Weights of a small transformer language model.
Training: a variant of Muon for these matrices, 697M tokens, 5317 steps.
MLP neurons of a small language model. Each row is named by its layer, matrix (gate and up: input weights) and neuron, and shows model dimensions 144-239. Each number is 500 + 25 x the weight over its row's rms, rounded and kept within 0 to 999. Numbers have three digits each. A neuron's up and down rows have the sign that makes its largest values positive.
A block is one neuron, or neurons of one layer that tend to fire together. After each block is what it responds to, as a language model described it from the Wikipedia text at the highest values.

L11.gate743:516535506459504532517525513507493556522486467480434541487471514490492534540506520506486479497561539528508494532467467528489491477494507462507504515494439498499505510513448481502479503509557492479508525491498531502489478474470487487535567493502481484503522522488486526498498445510468458483
L11.up743:472479498542487506530516510482462491492487473512478511482472500473468473534489487471507459532525523477565488526558492528517506518473489540518461488484510481499458515521477471517539536520522506499513541498416505533483545466528512503520503490492470488506524515463508503489475500473500478494
L11.gate987:505539500480498493528465505430541529477505448522530463548499487525520513474560468473539509515521472467541502508476476457498521482535509502447453479512501511500478497469447432473508522499534497531528478529490511471508424526533452508525519526494472486482504501509482476520490484509480491470
L11.up987:562515463493485534494493504476545518504486479469488466550513514513470514505528474555492514483491496487525499503581509509465490528512472516498518460497452471528474456503513493492502536475489495516490478487496493520504537500525520490509517477511495510482433518508488456506521491499504496506
Responds to: Determiners and quantifiers opening a noun phrase, mostly after a preposition or verb, such as a, this, several, and numbers like 14 or 22.

L11.gate21:571478467453500558515507477487477491470529551521558527484500518496471492488490466529497488527451477463518509533509473481515500534479490463475545489463498500531510437487469490494503500526490495497520534501542503528478502515470517467518511529520522492516480480508517484499521465518508512468
L11.up21:522502458524508470527507436509467516520502482511485505463507492534513461502481497458457496478523537472481442534461495471458435519531469478510475490473477535534474484502525505510512484506529483504508535447486475505479503510506481504492463501482531489519530507528516532480503456488485515513
L11.gate610:475470535486512457543466486477498503528496440494490485512468463532466501475476486529498507525487503517479521538509532525495504491531479501466449491431524523509467534530497494501551538511477509513522490509485488482486487512471474487493466513512486489494503461533499507541481482536494495477
L11.up610:454484473495493458550504532493509517499497522473529499512476478476486513475516481524482475506479495525453477495473549525513450485498496482509513529510506483496457529487503517502536541519494518489511525533455474495512454486496490525486455473513486515492538467486489511556458535489463534519
Responds to: Endings or final pieces of verbs that often take a particle or object next, such as l-ure, dro-ve, push-ed, and the word part.

L6.gate202:531469454519476513511558484512475542479489463501517501515486484537477518498511519499469530495488561535529516512475519520472513507499535499511522507536480518458492477513495520514500506546472476520500540460521533471487475528484531498476508508499506540468495537498480531499467501504500538457
L6.up202:531519471488493479499496412522516561501520481493479537520520484510519454491547499456524476489506464466578489489536545497494510474521510487475496541462509550526552520498505498495496478507520487468475521500526559482496478467498470515504498512508503471486497472524521454551541539502544514530
L6.gate435:445483493521478479472521496523504525463493512472498523496484459453525492509495466517524464508531520491515485510503518524468527498502479494469482551510522559503498484510512503456496477505493483560487532540477527476503499477470488467512490475506485516522490495506509555535492539499504488519
L6.up435:483531480494475471520493464501549527498507518494485489454504516525504499504546511549519504497510535495499486514494530498521479491507520473478464505466504533512473515508572505480487549525505492512543513487532469520506482491523506514533500519474499502495499526589523490477498444498498545460
L6.gate623:534518464507487520503525497490520534472522453505509522505497547539531510488461551495531489532520454508507469481465506482463486527478504495526520547441509507523509557508493492552541477524531481486527532509500534502487509460451520565528498472523503560517533455485549509507544475504498485493
L6.up623:493532533503465553495472517502525526519487515455536483488487526539514513486451505518547497456532514524534493494503546529477510537500498496531468488497497467479510521473524497507510561530466475503494516466520465513470466450511513471473484522549494525527525536496521478534503480485487499499
L6.gate659:513532492515489490504479506498498523473439510507520488528480498506509536544502494523481490485511466466540478511493512484515470513513493507482499487485538457511514484482554464493496450483520503443522463496531498489482535500470502495502449486517493521468483519500497511516456508512510492505
L6.up659:501502505497454482523537488505511522497482518452522525528469515500526513486492469495493544467510514472488480503515513493477484500516495479484494469497544456461518473542492463479456486503502499513521474487466477493526525499515462519492476484490545482480458516524501511517471508472506465513
Responds to: Short fragments, often single letters, where a word is split at an unusual point, as in screen|w|riting, Take|O|ver, Tai|w|an, d|rama.

L8.gate59:491483527504481501494486501487470535501491543533521482426497504488461454451467500533450459508480565469522500433508487536484509501518486443503516480525537516487463495482481530513473513495497482480497487523427508505506523504521520459501462462496488527524487510449530502457488480491487506465
L8.up59:528493481480510496461471479480545488499486496511504508513507469537466511484434506545514485470515489510519502478489486503477507482524479490534534488480492474457485484502486507552500530498475497530471521475508541444500536480504476473490514477481514500479504492487538528506472497468520481505
L8.gate71:472512488452511530495462511479496506510543456521513479497501502493525538481496519468510526523508495551505478483481479519457510463506502480492495487526527476518489514469499524507548493517490445494498491488485478487462538548459511487494488499500462507527467484510495515534478530515518504519
L8.up71:531512472501494534473516525448555482477521504494494493515479476513502505499505498510507500495500468523521504466521482500489476528467499491485459526464490515530504529484508502490544494514551548459542521512500504487480523442511541511475510521492520500451487505503524435489522504512541470485
L8.gate160:500549463485503511509508510566469477481515489512515492531470516502523506479514503533490491493513515511477527483452541514445506453484551471459478461479485533515444480524481533480516518487497486499488533498515495470481499477522504461506537517489487505500490446595520502505475501500536505484
L8.up160:509553475472486505501452475462506464508491499505488506531546495495517471488512514521490469489510497520509480492498489504430506480460525505472531502492507452486460480520478494563495514498476515494484488476487483470472512520509510482525500498515501594499524495542512490446522516491542522487
L8.gate330:474519496511492531489514453491514498510457500530491511522538511506510498509506486485483496496494523477523534520464481503469483516529503448486487466516445563501488531497497456495513474500507538520502502528472534515517484521532513476514562446436444483482513507493505489479487469518500479490
L8.up330:533498508472518484517457538489485501491499493529553474504507490479482458459505495504504516515471493467516503464467525480474503486470473523469511487480469467478479517488483504499492495519504525523469501488506522530461471516502531482543530484524489467517502477526481460468491484497505463471
L8.gate424:509512481502517552497480485450480483480494473498532475483519533484437513464484470523541458462526478474505548472533523529526472475501496496476497494541502474472509557514444504493519478521521486505517470523514488478479511473487495486496499499506517514499484493511544471451504516485471550497
L8.up424:475512486438475507479498491505509478480493516511495501541512490452506496491513474499471459525476517506484485463501472500528502491556493445463510491474556513514498491504513501477473483508517477492538515531550484477505493459523534511548486496508491538490472478504434529503452463549502483480
L8.gate691:480476519518533525505533507464486500503568463451489514529487473499493440505506537460468506535446523489508495530503551520525508469509503523501498509474512464514497512503500521539500499545503499472479501554489492498440488527481532525523493517457512536478527514571475500515499481480506525456
L8.up691:503519489490485468494514473493473485482509489550533486512500465496513564477495492535545476503480541519534439521502506523504488551477476515508491489513511495501467497452471510487525471526478457484442516523510488496531498522467522524516519496537476486483499484498520498500513458506527499440
L8.gate699:529513474496519488497471487498505488537464439528510486538517502489493468498454512512487481465530520486520514536472525525482507519512507474517467488491485496519474496462518482526511480485456465519467501483485484496523473483497425513499494482523470522505472508500566499482533543493532514527
L8.up699:529493521468519479508509488492449493511544517511526518490452493522489479520446471525492509507520461526473480513519492511455489465513472502497510512475516491514462520500501487528535466467532544461497511489512501481506504477508484484507492474448488449542494479512508538527508478520487478491
L8.gate836:507506505523499513502475460492498487507482510504530465517484488496481485451519503474503535437488454517523488467501490538497509458508448476525510475506435508469445453476510491489513494517530520513489480484543492496484453504530465518466518475488497511517556484509543435511534509497519484473
L8.up836:475493497515539507530480445488490507497505519505531472484467504483522475502485511488542489477503460531494455466478535487487521458504480504505491490526483501504468515483481497498462476502516506508487528507501520483521491471473490492521535526538518484537533489513536486509538508493495532499
Responds to: Fires on a clause's main verb, often its final word piece after the subject, such as brough-t, gi-ven, w-ent, take, took, made, consisted.

L8.gate48:533504485493485513528545536549488470523504536420461511513485497546534521508471541473485494498465506517491517510458529530519476511514484496585518499516516493497557518505535489519492522525548500501477507503491515529472519491526537498503491463492511512520430510488510497500495494482511495508
L8.up48:442469488484508525519539493512487485503461460504476473495483451481481546505517471471505484538468482519503503501516465546520444520492508427505506517480458535475491524498497514473473507533521530467520505496475494500534507509522509504523526525438497490466486506530506537486481478500537515446
L8.gate197:542494500489494519475510537483509527509490504509544468467481496531518463502543470498529545482537538486471531521480509500505466474497484474526492568473477520472531518531468484487494486473480505482516514496433557514448481527479531471474542514522518547516486516504523462496530484456497486461
L8.up197:521502509489464485437473497512506521526480531465457494505481526544446542511536508493486508462467461490526464498518514506527472501517499482473514535464450489524516496514494458481485477519497455493538503500493545469422474538512531468500515502503474513493527539468516517475530484485475529484
L8.gate235:513489523472518506454478513517493492528505520501498473471509528519523460487527473518514489472509471522506507491523487457522498499439541491483512514472488485526495534533507497488488514534500482472466453492552465499479522491519528479512515490505496481517472521466564554553515526492513521532
L8.up235:503513500521497483529473485537502498485536502527501490512535519462510458538508492447453551461488499517459491498470489484530488479470476455495488459493507488481472494493528512497480474488511493516484459461467516472506535518519525502503534483521534498538470523476488482529467513526480484457
L8.gate308:516454485454532514502488495488496480489521477541463487509492488543505477486534513505544511526498469523499520513478490472549523506467470498469492523482467492529506519501558507537517507539500486550467510464453539576515476503526517539488483480522501475514520508456512502531479483487482522519
L8.up308:479506461512486504487461511494522480506483531498516476455522457481427462507490518527462485502522489514518524501462472488493537511480503496479498484468514446504426503520525504508487507534523498517508493482480508531517541480491473473462480488510522496498510481551533500503487475488481472514
L8.gate315:466500532507499466495481520473507462475522526500469511473497497471493483509475465482472547466473497514477508507512495513486470516469521501490493494506490514491476484510555502537498550515548489508532528523476503527481524481530526475480496513496481500522487529484508514537486542490467483481
L8.up315:452506525499474517559473489483508445498519485494480445512506542525453480506550452448503510489484520538525495487478498501501506505521528461481432518466510463517509529486501447513502447518500536527493471489471517487463555534521485484523537480500520512493426480542535511554483470525507490458
L8.gate353:513494511496503475489477535499499521481518551464470514497479513507467516528540502507462577443534536508509516524516502499468488506547488507482513550486501487534507511488483447534509496504496566478556533532517514518473505491483490594511500548503483494504509470466528517527430470542479510502
L8.up353:504522508520472479513453502494516444515496498504491436471502518473500505514546480526488487467523512507523506515521458515512477491511503452484455546467461486519513496477477491497493526509526472490502495527471520467443508514519506468484518487552489481524515483490536460512517489480519479510
L8.gate824:550508475495482437534478509482520535486487523475488500510511503485494491523506535529492486515497490547513553522505508472535495485508490501509455477452472521478457517507465451525544531463536514528490480483518481516451489498496507518456460522471533529493533521519521503506472467441514521446
L8.up824:523510498514500545516511496522492505479479500531467495478478532512498505538499519481505483542537474499469560497483516508515543495468514500492459515476458487485491499499504477529464488487495508507541501456534491528486530484503524518466546480484521500542522499519485515568468542522520502472
L8.gate930:514467499489565462530552470498481506481471432497494510500490504484520473513506531472550501455513504484468517485485531500547463518496473492511479523480483489511458486432489533505508492508504528499489469558452507515471442507465495441488465460502491525464494481552504500487495530486528515536
L8.up930:430500497488532496493502476504487499516507496459532563493510456512534538525497509539466531510564506474504486483508488554531490499486486499482480513466478490564512513470509506524500476495504548524491520556468514460468469495518487485461473494492491483452424507524467520507490500518512454531
Responds to: Demonstratives and determiners pointing back to an earlier referent, such as this, that, its and his, often split like Thi|s or Th|at, as in during this time or with that paper.

L6.gate94:489567513518513464522496503562473498486485528491479473508537491519486525460495500496499562469502514516503500517450502471489519505501508470518499531532536513479487455487499490471491519533517492487527510502468459503500504454516521543516509495524507499484501528450527509511460509536510470461
L6.up94:460541576478541572507501498519539475552536521456498469529504464520550494471465509498529502522478546549513480476503494489506503525475516515540489505483524495506552473531494529503541511467504480557504509548496501480526538502507520510505516493449500507517500506543496561504495499516513489505
L6.gate943:509450489492474510555457498503463521478477495474476498495547497492497510478501512525533540501526547478495494511502519482502500507487539489485529498479499488487473501532524486503472528533490509479534513459507489512445496480498512522524528539513512501501471553527491539494515489473509544493
L6.up943:517533472494508500479497472515488495460494475495491465527517518502515477508515529497557526494505543490550508543471506477492535490488557492477525505481518492522514520565473477491482500508506552447530513503488489504546498497494528504503517475490499542475542481535491503495514493509514493479
L6.gate951:524462481508508499512512444503523484499498476456463474463498516494490534441477519474480474476516501519502502474521507472492521490500547516494489496478489482452535507516488499473504483481533538548578520535518512460498518493490440523505508506494513507476494534513454474520522536489509496460
L6.up951:500515453516507477518499477516508538483473488512484465485447499482541457468491546508513533482491519507479545497489478567510499527510455484455504465483520504519461525436486476499492480548523473516507508470501504511502502509499523512487493437508487507465496523465491490494511510514511486528
L6.gate983:523515463518520496518516500500504491518495474497484515521453514482473468517520491515499508501518471490521509547505536510532489473488460508474513513478539490455506500496477536458538481492498503470463491473463465519510507491498455491460489522484478487482501511500545479468523515462600482472
L6.up983:482496519481502502487436479499527496474452546528498454577510516472526520513451456497454540494476501505498548480471483484508492466489496505468505486498490512490540472512518491476491447488492536488499542515469491472497507506497469476502491529484453536513489493515432458508482560510503526519
Responds to: Apostrophes and word-internal pieces mid-word, strongest on the apostrophe in contractions like didn't, don't, couldn't, also possessives (Women's) and splits (Mis-s-ile).

L6.gate667:463500485485510510481482533506505487473513518502490503535555560436519492441544470521490458448488474488501497548536488508500455515489472496491506476500505484494513524514483436494507516510508500495519489495492530528493476521510488502486461496489464505495523504525510464535494508543527476529
L6.up667:556544475501490550516455492452505471463504493465545510492473548482500520483505496483503492535514451512500496526463508491523442497465510519496501495515488462505521480471511517555552480504473466500510473521497508510489486513510523479484501495493538494553482442492519514504484481450528491505
L6.gate677:490498493487515524525507470458493510491517472483539486506579492500489521449512506563479462487478523495516495507504517514456503491528579481537523493485513519501510476494465471504504496505499486468497486518486511473516511527503494469491486499461489538486534525490496530481506518524548536494
L6.up677:489531501460512508461469534499489490522500518479520536493522550469487477483533480505497524478505534521467494505561523490484479519513522471475515503540498481476471496465473498502509498522468503502522481478554505500460490532435504442463516472504482476472494488516528487517505499465525510539
L6.gate699:492470448477514529509462551459513491483455521515503476511459545540470515490491482493496493487461522490498521498506501488468532503425503484504490467512506486574505486514468474498462538456534487499462491532491523496520525502485458488459482535490513528476508491510525502518529488509495494493
L6.up699:525435542468501536461512504489534453504531477495511466528521532499540482458530502489479492518482487528458476470500537463473510502482476484507503506493490472511516496534473481526509497506479485528516505481505472460504507504479525460482482445492498531481500483545511511483507509522505532487
L6.gate927:519521473526480518448522480508488527485503459504498491539527515509510456501489467509517573494521484472478501491504526465519484461515528531530515523497495523512500488475541494490512508466506467490500486492492501513469499519500526492492493486484514473508520503518502500548524516486494523531
L6.up927:513489484494523544447500467532521491509493499505521498465449495490518468480515485527467511510474462482500472486506528457498471536500485510489510514501547498502497524529491450475508510500459489481470503558528496485523475516481554536527521552521479525536488494513497491509455481512494490538
Responds to: Closing subword pieces that finish a word split across tokens, mostly verb and adverb endings: earn-ed (strongest), to-o, short-ly, gradu-ating, enh-ance.

L8.gate412:478461526490538529501501498518519464491551495531458476498534499519528509490521539526532504519452481521460520495473519497502521529481566508496499528534548538487490506510499507507549524565478476493519490523457465474500540469492524511515507468500541545520516513532496498523531495481469529487
L8.up412:500483543419510542555524529490477497492498478532524501519521492504499520481478526490541499494508487466498514499525577472486457503513504452484446519435579478519484512511464505505478526532485502481474526471496514451508515491449504514501457517521485500486486468494503526513494516472486555501
L8.gate562:480525473523497501479462459543506484445524512473505506493486551481477485499468506453468507470514484538546483498538517499480507496512474474504532520520524499531546462472481465497462511485476482516487516517497511460509512539498524529532471528439516502518505481502503464491485495522483545416
L8.up562:491501544462503481451506477468467519502441485502518493489492494517478500505510503490476538494507506525493476512502522474493482496507524509512477492500503503497485518545523470444490450470545478505509552520493514443501513542489473547559481483465518531530503493461470502549510490495454508483
L8.gate576:514540506494488507496515511508525494488461505554487492527533502527509457507462488530570513483503531533503463524477511481507471523462479492445508436547488488515507521493532499533489470471496522505497524476489521488541512507491507468538497529491498496502479469524477511516478479490482532518
L8.up576:485513495527489518490513583479526487480520513466481513493518553563470473540518525497507481517506527491487500516516491493506473495542491508458489515503519551544479498485464500510511489518533519490553496485494510501460472524501460530495528475492521510524558505477485558484494488520478501530
L8.gate683:511490486509471538508477487485483505527515515507494479464479493472503438483524477479522517515514506522508469487494508491466466461544555516514479521489491562473499494479488515513480523511533494466515486509487527459519486504477473486490504531511500475506524486465500499551499494558482529530
L8.up683:465511510479517481496524437461489529523518505505482502485555494493474444472511507505581505528478524464484506482521488473491464495504510510501495509504509481505480459466493550520495521514536489494502463467498498585435503423478534505503481516461495505531504493528520475528489513508513518514
L8.gate742:475495488553470473465504527474495507494522484490476497526482449479541511509460545501511549485509515489468509523533501496509457536551485505511531462540482488547500477531510491535496498533523490530534460517506511520514495516502498539521483523491480475471484495494479544500478498490514519509
L8.up742:515528491535473510495519507516482498537497497486487517539519456500458476494511534528505526534511488482483519491480506516579529483498494467488495515511488536529506440493494527510527493496492491482501486520464533580517485469477504529505549481487489487531518476520498511504507482469490497479
L8.gate778:499511522504494428510530519480518484522519540478499483538499466493507526480540530517471552513464494547465480534503493528484483510503510502532516517493530530510481493513523492515499489509505485503503497458482524466504543468486481520501495487501454500470515515479496516522544486469520512499
L8.up778:538466512439464475521548519491468437477523508505494463507471454501513456539489502475520553471483516485475497490463516435467462475496485520485490489482492492489473485502489470495522454523495480512516498486528504463458467521489512522499512507486490520507480531463491546495536499500508517501
L8.gate905:533474523491491465493499490516495456514492553500493509497489482517480500497513493504488543498529539514521483524528458501511503500503500508471473463517546472503492479515445502566547544522505475485515490489502489516530502491531546482488481504499523523487500530541508489443546453478523506495
L8.up905:510469517458525492503526483491485461485483502500481491529481482511485490482507480484506506518483502548536526549513477544482526510474434511484478511520535501498532530512456452545533528517493468475519525520515505510496510509511525500483480525519489533472508486546553468512511445534500529509
L8.gate933:521496473477488505521484476439536477544476509516539510504478467476500523507545468458508557467517481520493532487520575483466469483496523524507496550512484503455481522511508522517459528534505485505458533510467479499491526523498499505503518491511460474503489499526464508478543517547462507501
L8.up933:532499537516505482484486532477485494517483484485506444463502506500494450465506494512493484512483477542500544452531528512514453523516470521476529504507541508521490502489515500524488464530492499490495512482471515514550502488463476512484489490518499485496469476527512486441491446480527537508
Responds to: Mostly the apostrophe after a noun or name, as in club's, city's, Philip's. Also fires on naming words like as, called, named (known as, is called).

L11.gate270:488423565518488499516495477504493530526476514469435469515540546506475456479522517516481495472530524505485501476524487523469488468516501505439496527538466496464483488491523485506508517521521526556549492532512504449500458525517517539483523535490517495509483488471515489512582555503540501463
L11.up270:483499484477498488504522495522502503500534520484518520519504474524487490470515490495474465502518495488486479521491507511524472478539482527481452519538485549534479484510498477470485509527499496465508491514526501475489495470454523467506525476483516442505521502516545521503494457534512523494
L11.gate423:493463492489553501502475474489487504549469482554477510508460465517482506522506468525505480466514477462480518533520534543486514469530503512480476538508512505473511505464492510498509465546545472479480464501522518458459502500474492517479523485479506573491481481494522511459485456545460493472
L11.up423:455507490494529498476485518545502508481512481483496521525501526499485502486476496505510475478527518487551482481539467520461470487518569493513502542538516506479457469489509460504511488557530472494501488509537472516492506513503487512480480514477543508454501478481491544475508497511457496494
Responds to: Fires on a single-letter first piece of a word, mostly f or F (also P, w, h), that needs further pieces, as in f|ly, f|ire, boy|f|riend, F|ootbridge.

L6.gate212:515533525514538505452520482519513494466513492513473473496486489490506509499456457508487523479471535536461487500477531507535503510503451496545556550467525540473527462483507502505505485455517504452510531481514489528517545510528490502539425507500492439556471496505509496515455489493501497515
L6.up212:565529507507554485516507509496471468517526437512500455526530527465508468509500532503507528470493494516472499453466525497520476542530487518480496516512534507514527485462471529512515493489483503489487520512539494488470495471510504491527536511512500476489479518484535487491496491533513518432
L6.gate237:446509482492492478537545512421505511451501495484512550492517544474497500480448467491492523485478543515495491486461488467445465515499479510498526489516536500532498514503515494456488555524493478463497509506470516491480520505473506497506464508468519546523502521494524476484510493522556477494
L6.up237:507522540468527513509513487537472436487530512484491548493474525492531465514496501535464537506534529474491516504529499519512497496487478524531475484538481514472485483485459484486502518501449471531524506525483485524415524530529448511493461464480498483490508437473516493504501461535537503495
L6.gate863:522475471482488486470541520494504503524468503489496474469463551470521500497523543472525494516493505517449567501477504482532462528474490470500465500465469526488503470526518500472480482550510506534512465499509484453530447503525528495501518500481497513506529456461491515539493390496489470471
L6.up863:481498484492508504512477502534528517509491510503527525543505492505519461488459547507553462512517497526542494504492493481503522487463474537517508540464474462501529532501489528511516491518522469509458462466492521509442516478485519472538499521482448516480503525493506491512471510508550512487
L6.gate915:513501498476503489479548487486488528498523533524492477494487504505477498505530495531531514464477487515491497545473526514489516493491470457479521530500500526494484514499463508519468465495486497494495511505543502515446488476455534426488488451494492476537472527463510532486484491536516530487
L6.up915:500532508488507485513540465527474460438482500443532482526514515472516466555477511515527556509538512506468526517486464562490486516506483520535512531529542474491516503531494499491530470492510526460474517443513473541540494499543520460474470483509503483454515483464480542508523489515432524504
Responds to: Determiners and short words right after at, for, in or to in fixed phrases (at all, at that time, for each, in between), plus some mid-word fragments.

L11.gate320:479507556465535489504527493483525494520514513511463529525510491471501508461443475526562504522498529486506507529489500510502474495478494484521528518485545473516518511475514468505519512497555493546462507496496498460468525564518486505517529537563494502476513480529514471518520462519479440532
L11.up320:511480495463505537480500525438492514505496488489480507527495493514492511486499513517494484502497480548494475487465574515534483500485523500480464478505510528463462505515503453513468547501483479536515559495494513479529546516554509500507482496466569476522504492502530486504504465471479453473
L11.gate681:464497525518540522482459474482481512481484512501471499544516490520495483502507515500561504504475537514503487533479510505519514515469525499480534510498488535502500538484519443497530470529499503529467505510459504477460507502461498491499535552507481497492463508547510501520500486453491523495
L11.up681:520496514477525491539494438516469503517462473499494513528477438541525522543481501496499485488532451511495515522474528484529495486524502485534497481501521515544504479502464462507559482509519477515525489511507494466463484544505491486476498483509453523488466492486501525518487481511482506494
Responds to: Apostrophes directly after a word, mostly possessive 's on names and nouns (Arkan's, state's) and contractions (don't, couldn't), occasionally an opening parenthesis before a birth date.